Weights of a small GPT-style language model, trained from scratch on English Wikipedia: width 256, tied embeddings.
MLP neurons of a small language model. Each row is named by its layer, matrix (down: output weights) and neuron, and shows model dimensions 0-127. Each number is 128 + 32 x the weight over its row's rms, rounded and kept within 0 to 255. Numbers have three digits each. A neuron's up and down rows have the sign that makes its largest values positive.
A block is one neuron, or neurons of one layer that tend to fire together. Before each block is what it responds to, as a language model described it from the Wikipedia text at the highest values.

Description: Mid-word "m" in cosm-. Word-internal pieces, mostly "m" after "cos" in cosmology, cosmic, Cosmoledo, plus a few others such as Ety-m-ology, S-m-ith, comm-itted.
L7.down74:136122151159097152173129136151106138106095155126060093144084144193111181157140125104151122107144089177147136109135152099128135085091108118137180158100125114138111175078094143094177140092124155105071176151172114147133112151094165160140102099143130111076081118136117116147120170177079122163182124159086127065134141098148175076093168082147127123115096122083165115108173164118117127087104
L7.down99:106180162149140147111135092099129211131128150081098158107133123144125186128122125183109138128170146157166081125089183108135127158113117041148095219106127091157121144121197137219098081130101104109077198123141157186159108092102102127124107139167122142087147100097196157087147135124149194109139150136127117130111130098115099064122075104184138130144129162146093123083235112125112171049076

Description: Section-ending paragraph breaks. Double line breaks that close a list, table row or paragraph right before a new section heading (===Results===, ==Notes==), plus heading-closing ==.
L3.down245:110136107122127148119159119136151132153177073119136213115062125087168153132130126148148181180163121122136148093149174145079116132170138148115129190165123109193136100152125126199131164099120120137150141126157096119171149176168167101077121141177049105165146144172122139109101080126164179158151143158151110084113132018055134198173120093124129099144127167139154133125129128101177116132102
L3.down594:225130126116132189103107153150146099112116152179144162108025190122139164157141142155115114178077163119133144139148148130178130173152090099135173145161127152139150144144118111102116149153067114124122108127128113111122141156113136091152126117129137117145123158179111139126131155130104132133096160088121114050107103052122136117209106099136151099192141063103104080187075143112104090092105
L3.down621:143104162127131225117133153137164091150153140107124118168000126109105110078143162140089156126138137111095159123100154131157129176111117106143134132143121092142127130099150114113168147131044125141149185095171129098171131120213105102097150146140121139137138141187092142110166105110144165127134101150143152140110147000114111164127116119145140124129119114155110115149125109167148164172124
L3.down684:106100169158153001099088129130065144149082086103140148099154074144089149073083149106143148149131089110109131148092137095160114163178179098126072138146122158120117123111043143179134065142132094084095165119123120151187115121145132112088125103175089146162154089160141170112091158115084140141142113124166078129116154077101173152095085103169127087099093108131130129119155071056206118093129

Description: Comma after date phrases. Comma closing a sentence-opening year or date phrase, as in "In May 2006," and "On October 12, 2022,", plus closing == of section headings.
L7.down209:110136119115157129112069157078131129156127180104099133138134147115157122133169159138110083106077214115091104099166098093114099145101181087121098129106093170094157139075087084106139137117089124158080163136132116066106150131119103099195127101144103204107132142168111156158151126119154182092152114158131161119132109128104122137117129109147133151138074139098126071195152109128104186184115
L7.down451:135158110080139102092110112092126097137138121064148080171149147147162090130121173073111149121113097163119090095133080161120154160098110092121169062115138109089073131100129169099088129136101101149131134152164158110103141191166105109093132124098102188105105203115131130165122089133086150115180101177182087128121157208132135143064116150162156168097112153161059123097128091161112146107201

Description: Section heading ends. Closing = or === markers and line breaks ending wiki section headings or table blocks (===Candidates===, = Tuira River =); also season after one/the.
L2.down5:167154126117060154152114131183109185139168116116159143136125092102140144126194116193083127120101185118158200138168180100052066202172135091030109115150172090154130141173161164143139173139152090166109134117106144159151112109078144113109151132111132116136112104114108111166150114152116122109153069133095109133151146028096177163174117091119066137145122092128094174162166094144167167123072
L2.down40:107148137096110074106094142172114107153141197136137116196105125122137145150108124078160152148094154123144129130142132161089143149202093166175116113133087108096112076113148220168161162119070147116092105075144168119111162141194097154161142118143089108143111107132121148187144101147145156111131115087116146117121195040159154116117156171157059154106118172148085124114117126136108138094165
L2.down56:167112129101149253151139110108141146103074091046105173100115102082103084108096067176133162129134124136102123095156164120125173130182093087099128191165091097123122157111102123094136130167138073135133118073099085119142179156138133128099157161186143111140127152079102066162163148140167055145136156069133135087072071216131135135130112187158090155094133165105122125043101099172094148134090
L2.down121:115107195121145141127153114124118154215171136040086141117162093147180095094125102119094147141151090071106127116167116129119118186115144096087089078127135190120139115125120145171099101084129139081140152066168232178168133102181151103108160125110182138117123158118046075168143119106144123133094183080135123185088124094103158146078164124179142094102124131076123130159106140117113137087125
L2.down127:144126121123174137126088137108200133166158148149133148204114133100168127116084131120136126171097165122126127168107164192137114109109070129117116132130141137106186160106103138117127141100144121136126132103161158110140163139149095125171097140139109120080142109117097168194108104115091134196103184115063084096127140047110125171142141114131126167162109191156104094175133070120133148043126
L2.down425:098084153112104174093130102111131149139146173113177138156080137117151100090161137104140091120158123116117163139128153126117144151087178092145136143130078110176101124102103133105184157112078066181138214149130144123102145133126100098130135147142091135112097171109131160164156164138166130115149145131157173156123133000085120125134119117083138165106160168161110122115084173175115094178137
L2.down557:117121107076114194109113085140137131151148165129120125114058162148202163114102156140133122150081145098122153111132154110095111134131145090153173166117079142149126152105131195146203152138102114157187139119161114112141157122173141088160161128097099087111055110154107199147131087105097128133124140095105146123137111053095075146143120117167109065121123127180138079159079130184134077088090
L2.down670:114107138076097198179130129093115109180116133130105147132094176134140133141137063183123148061137125098121121107149147160117087163210136100114109104108100143088121116113113149146085128160119096106147121169143099121089137146082147184126115118163086142146116087159060046125116099132066130141130119152137162116146133116048125091170124152102097140144145102131139131077137113098130130159135

Description: Mid-word fragment pieces. Word-internal fragments that start or continue a longer split word, especially "m" in Christmas, blackmailer, anymore, thermal, and prefixes like dep, inter, imm.
L2.down53:146141148074103041133157133174133168126069182091068115133144165104076106110176162107113174129103158165169119172109147092125133174151173130102161147082149138198131160131101125126115120133189085120108100130110133153091088114159039123100177098085072168070116175102184082094116144136089146171080117156137119118132140156147115119130110125164180121108119118173165172227149145092083120155183
L2.down194:165131133161111050134094078174113175143096150092141137192132182178080184127104152124165160121193142109151099191132159094146127172130091106119137141100119057127121087134105165143083149106102145166096110165100200160129122107147122111093114157109141121122181131153189137142127115115081122139110139161127120158167107180149053185145080126168139134174117130158143100146118100174077159088141
L2.down218:161123155104133134171137120142129103138139085065126100123127176103116087115143151090099135114098092102154121144185145193111147149190074128119103161087126103223133081090129065127063138159100162155152113112144106099146154070207119107125146140113193132088119178112207087119119145105102113146119140155178088134105111127133114110125120126095164138132132081131068127177125094173153136144144
L2.down227:135096076127158173122110158112083126128067107128168168076187175131104076128165144121166131118139187054137087137065160086128185166121173134166108077080055108141095156113103097139093177096122152158138051143082108075126108151145139069124103090146140116128107136127134110140094094143140107140155118154111139087102164185123127150138181166135124149109161119199184096158118130100155115218128
L2.down523:118128133132134066168093128117155156120195095151101172193144098094118180182080138086172065182125096115105103118134168135169166082094123155130096132146145163148118151146099070150149164143117111065122141126144141105160141173118117096154080105146169100107116152087155158111131177111143083147094071132098149156101159101135112148102098083119156055094120140110143091193124110143057118169173
L2.down555:084110119123157082143121094133165111121124089092102128126153069133156117144142095082123112165125112192152153202113112104103118092158127148089108118160190140144122163129162114149121121142167112126077158119122167112159110152160135095074158114136140150182161046124111141156098095110173136112157123143070102047128126077060154169107106089135098211142040144086157134129094159154069114201111
L2.down589:109148072115119142117165078178151173117149118134150174137103116102139089031114164167130141100131082102169119136088115117147085174154129134114112130137108070061187073173131070164057163136133124125092075120092130154096117169144137138129081158108068100068087153119116135115102121139128104060156139091164087124129109172129147124106120146106164175075102061163120133102110088132127095144113
L2.down602:177111101152159098132123083136111093140128159126138090150153124125167131096181114082123102103095150128121102173157143109105112155148201179109120113152173070170116128131131128095180146165160090146109156121066146094101061058113150101110144107079161161148086105166153060182094119113174131142164104108159120078155143099107132181157104173099110176162032156154086105205106075107170120105086

Description: Capital A word-start. Fires on "A" (sometimes "H") as the first piece of a split name, abbreviation or word, e.g. Amy, Ave, AY-3; weaker on the article "a".
L3.down100:102125148103110140102147112146127106115057072190105062141131114137086172142134119119172077155101091110083108088179157118195103096099129080128140092135161133134105141134144140119089089116104113141142085172166066078084095118085158117108115092115114098086124158197115053095172181129108129151138087102147126148110161161135150085128077162135151119181111161127141142077146106055095095156077
L3.down128:127116052154181186150134090114128118088086129141076132128109122180175164167138134124132107126110127105195114185124159099093073114105110000137092134074118110179120135054166143124116118139143073125171097149151119108117062068075116121064113115091110078099123147107146143146138160139191109189166138148136141127110176154131076099141124084142169136131129130102131141101180067150167148220130
L3.down261:163139096147090100117181077106164164135087139140136092129149161133129106102074133131132074164153124140133064079133126117114112160057158105153158152126135161143142152068119106153159193139136060090114157129142145109120119117104154156109161116158085110158134102156125172154158104129133133162151168141067139114076130000085146123130145134093087141165091144168175136095130167107145097255142
L3.down351:132167158072095159134141153141126134135118085145133068123133164104119138156096115151176087153117107117135108149158132140188096096137071119154165127138131098191129139104095116096089090132131136131102047172158145089116081104139179114075139115122125054123132191183138102043186167117102147139147058086139159143131148255160159121149108119146143091119114171138142106094140136098088130160079

Description: Section heading closers. Closing == marks ending Wikipedia section headings like ==History==, ==Academics==, ==DVD==, plus first pieces of split words such as O(wner), A(on), sur(gery).
L2.down145:125175165091129184150132115146148140141102112100163119067177208162134103085103158115079139216116120117089050134175132143134106172089098083122139092181157134114107155110121116113052092160113127113135129114157160125159053119129119090101162111146094092130110103181088133091140122120135079113182168100144172140148082139128105082195113164137207107131154105148132148088119141152169096219057
L2.down299:100097154097119166116103084094148141165128094154141094131090117127160083185157119131107166175115086115068088080098135157046160144084088148089091148137102123111159113112098089162089102173124140076063118184128117042129127103104091117146051198109112108120159100157153104133157132122109100129219101154141148186093154157132108116104123129146147106133116118039153142069108109094101088032135
L2.down369:162182066136128191154088154114110096128180172120158131163211113153127097096094128163165140173123129120170146192194126140114156106146108112170158116173127158135096143138153127114118146177106118167118142088146161188110074064112160107114084184119119162129175181145098119156126120161107149096090123084117121086115138187135101158113111192130169072137064183107133144100127140123168141073162
L2.down381:120130122128129109178107161124143174135139123167137123080161159173128148114143125102128155131111104165134107125061111127159165136119100091131115101127135114161104096208174125101037097109100103095065073136160132166130124139039127141101130120101109133129162163171102169120170140134098125126107111129159148169143114037118152093123123158128182204105144143165142148110080133059140086255098
L2.down444:150132117114147152133078124133168144135114136106170137133153140131161076182127121199183100136183122081081204119106157143120163151127109129128127125109130067140201110159119115142085075109141111109100120148163159106091186116113149168129187152141121134129131097161159141096133133146128146119134063167068101097121099080106137146114126131105143144143106094120132171138128163082069121207178
L2.down479:145142137162127175148187124053175095108136150111113106172087133084148114106157113114182148167138085096183160129125100115122066103105135120110094131149161098162173146136170052172075169126076070169166168123098101107166153102066136163145103112111112133104111184171103137091084148118130066166138090125117165131125164050142115148129095144113130197114105159153134082108122157137144161146068
L2.down536:164136125136085145132148176148185153125172115079102184094092161115150172208160112097146107139143120165115149095139140139134131098134128147152100110209095151127137101081155141154166118127159112118130084162174159096152119151171170123144132141147156114161145206163081123109169150130087098108156084065073115095133155206095130078130189104111112116124145122169090160147138093123123096082168
L2.down556:182167131204156152143103159138147121083193115082138090165170120128147178130112094139090155146198168105147162135136126123075139073133087136121148084106129184113172174092166120186118102105082107104186094162161158110155112169105089129109095111100159153102117148090115116125165076165127143122140116123122156125168120182111171065169139199176110150100089115156126144148162085157140143051175

Description: Mid-word consonants and conjunctions. Single-letter word pieces in the middle of a word, mostly d or m (crow-d, red-d-ish, trans-m-ission), and also " and"/" or" right after a noun.
L3.down7:105148100122157107102153104167143076127073124146112153093123191104063097122168107116129097094106149062162111124164125154182106088106153170091130123149151114129097096172080130132100126112175159108154097155168175067088146172111157103100127100114176121066186159109085095157135081095076106115113122150175134123087126114154141176123171083127147171110161095181140081120148152109120149189163
L3.down297:163137149105098123127182164090134106150086136088158113192103121094068127106135126156164156121070136099149103151123146081161151144152134119168160109121109137096042142140116168138117136155118120158122125168143161171103175118193194116091124144093167125118129117064134139160099104104134090122129090125147132184214145187186134143127103124194076163116143155132127132070106099132099130136163
L3.down485:141123100122122185100135113129117136169153109154084090177094137155110124129119133155128143137163139099171056098134117130134168134149096145133197149140163149165162106161149166143161180149133163185061124160129109158171157134101172121122129097123081113173023121090148125175164134093082075074123079161168114201130149155123202119117089172199093129106134163151134106127158113134145178114142
L3.down545:082100106161128133086123125165131130183181155128141155194096096120080158122141137232128119156083068122219132124098150087161087140140143134143176081104123057154125184125166147121136137162101087167136143085151088123171147140081206116128162077109126087156097132076178099145165177065101112110131113143140182130162134229140152149161093154143132111143124156159133119098117096113097154149124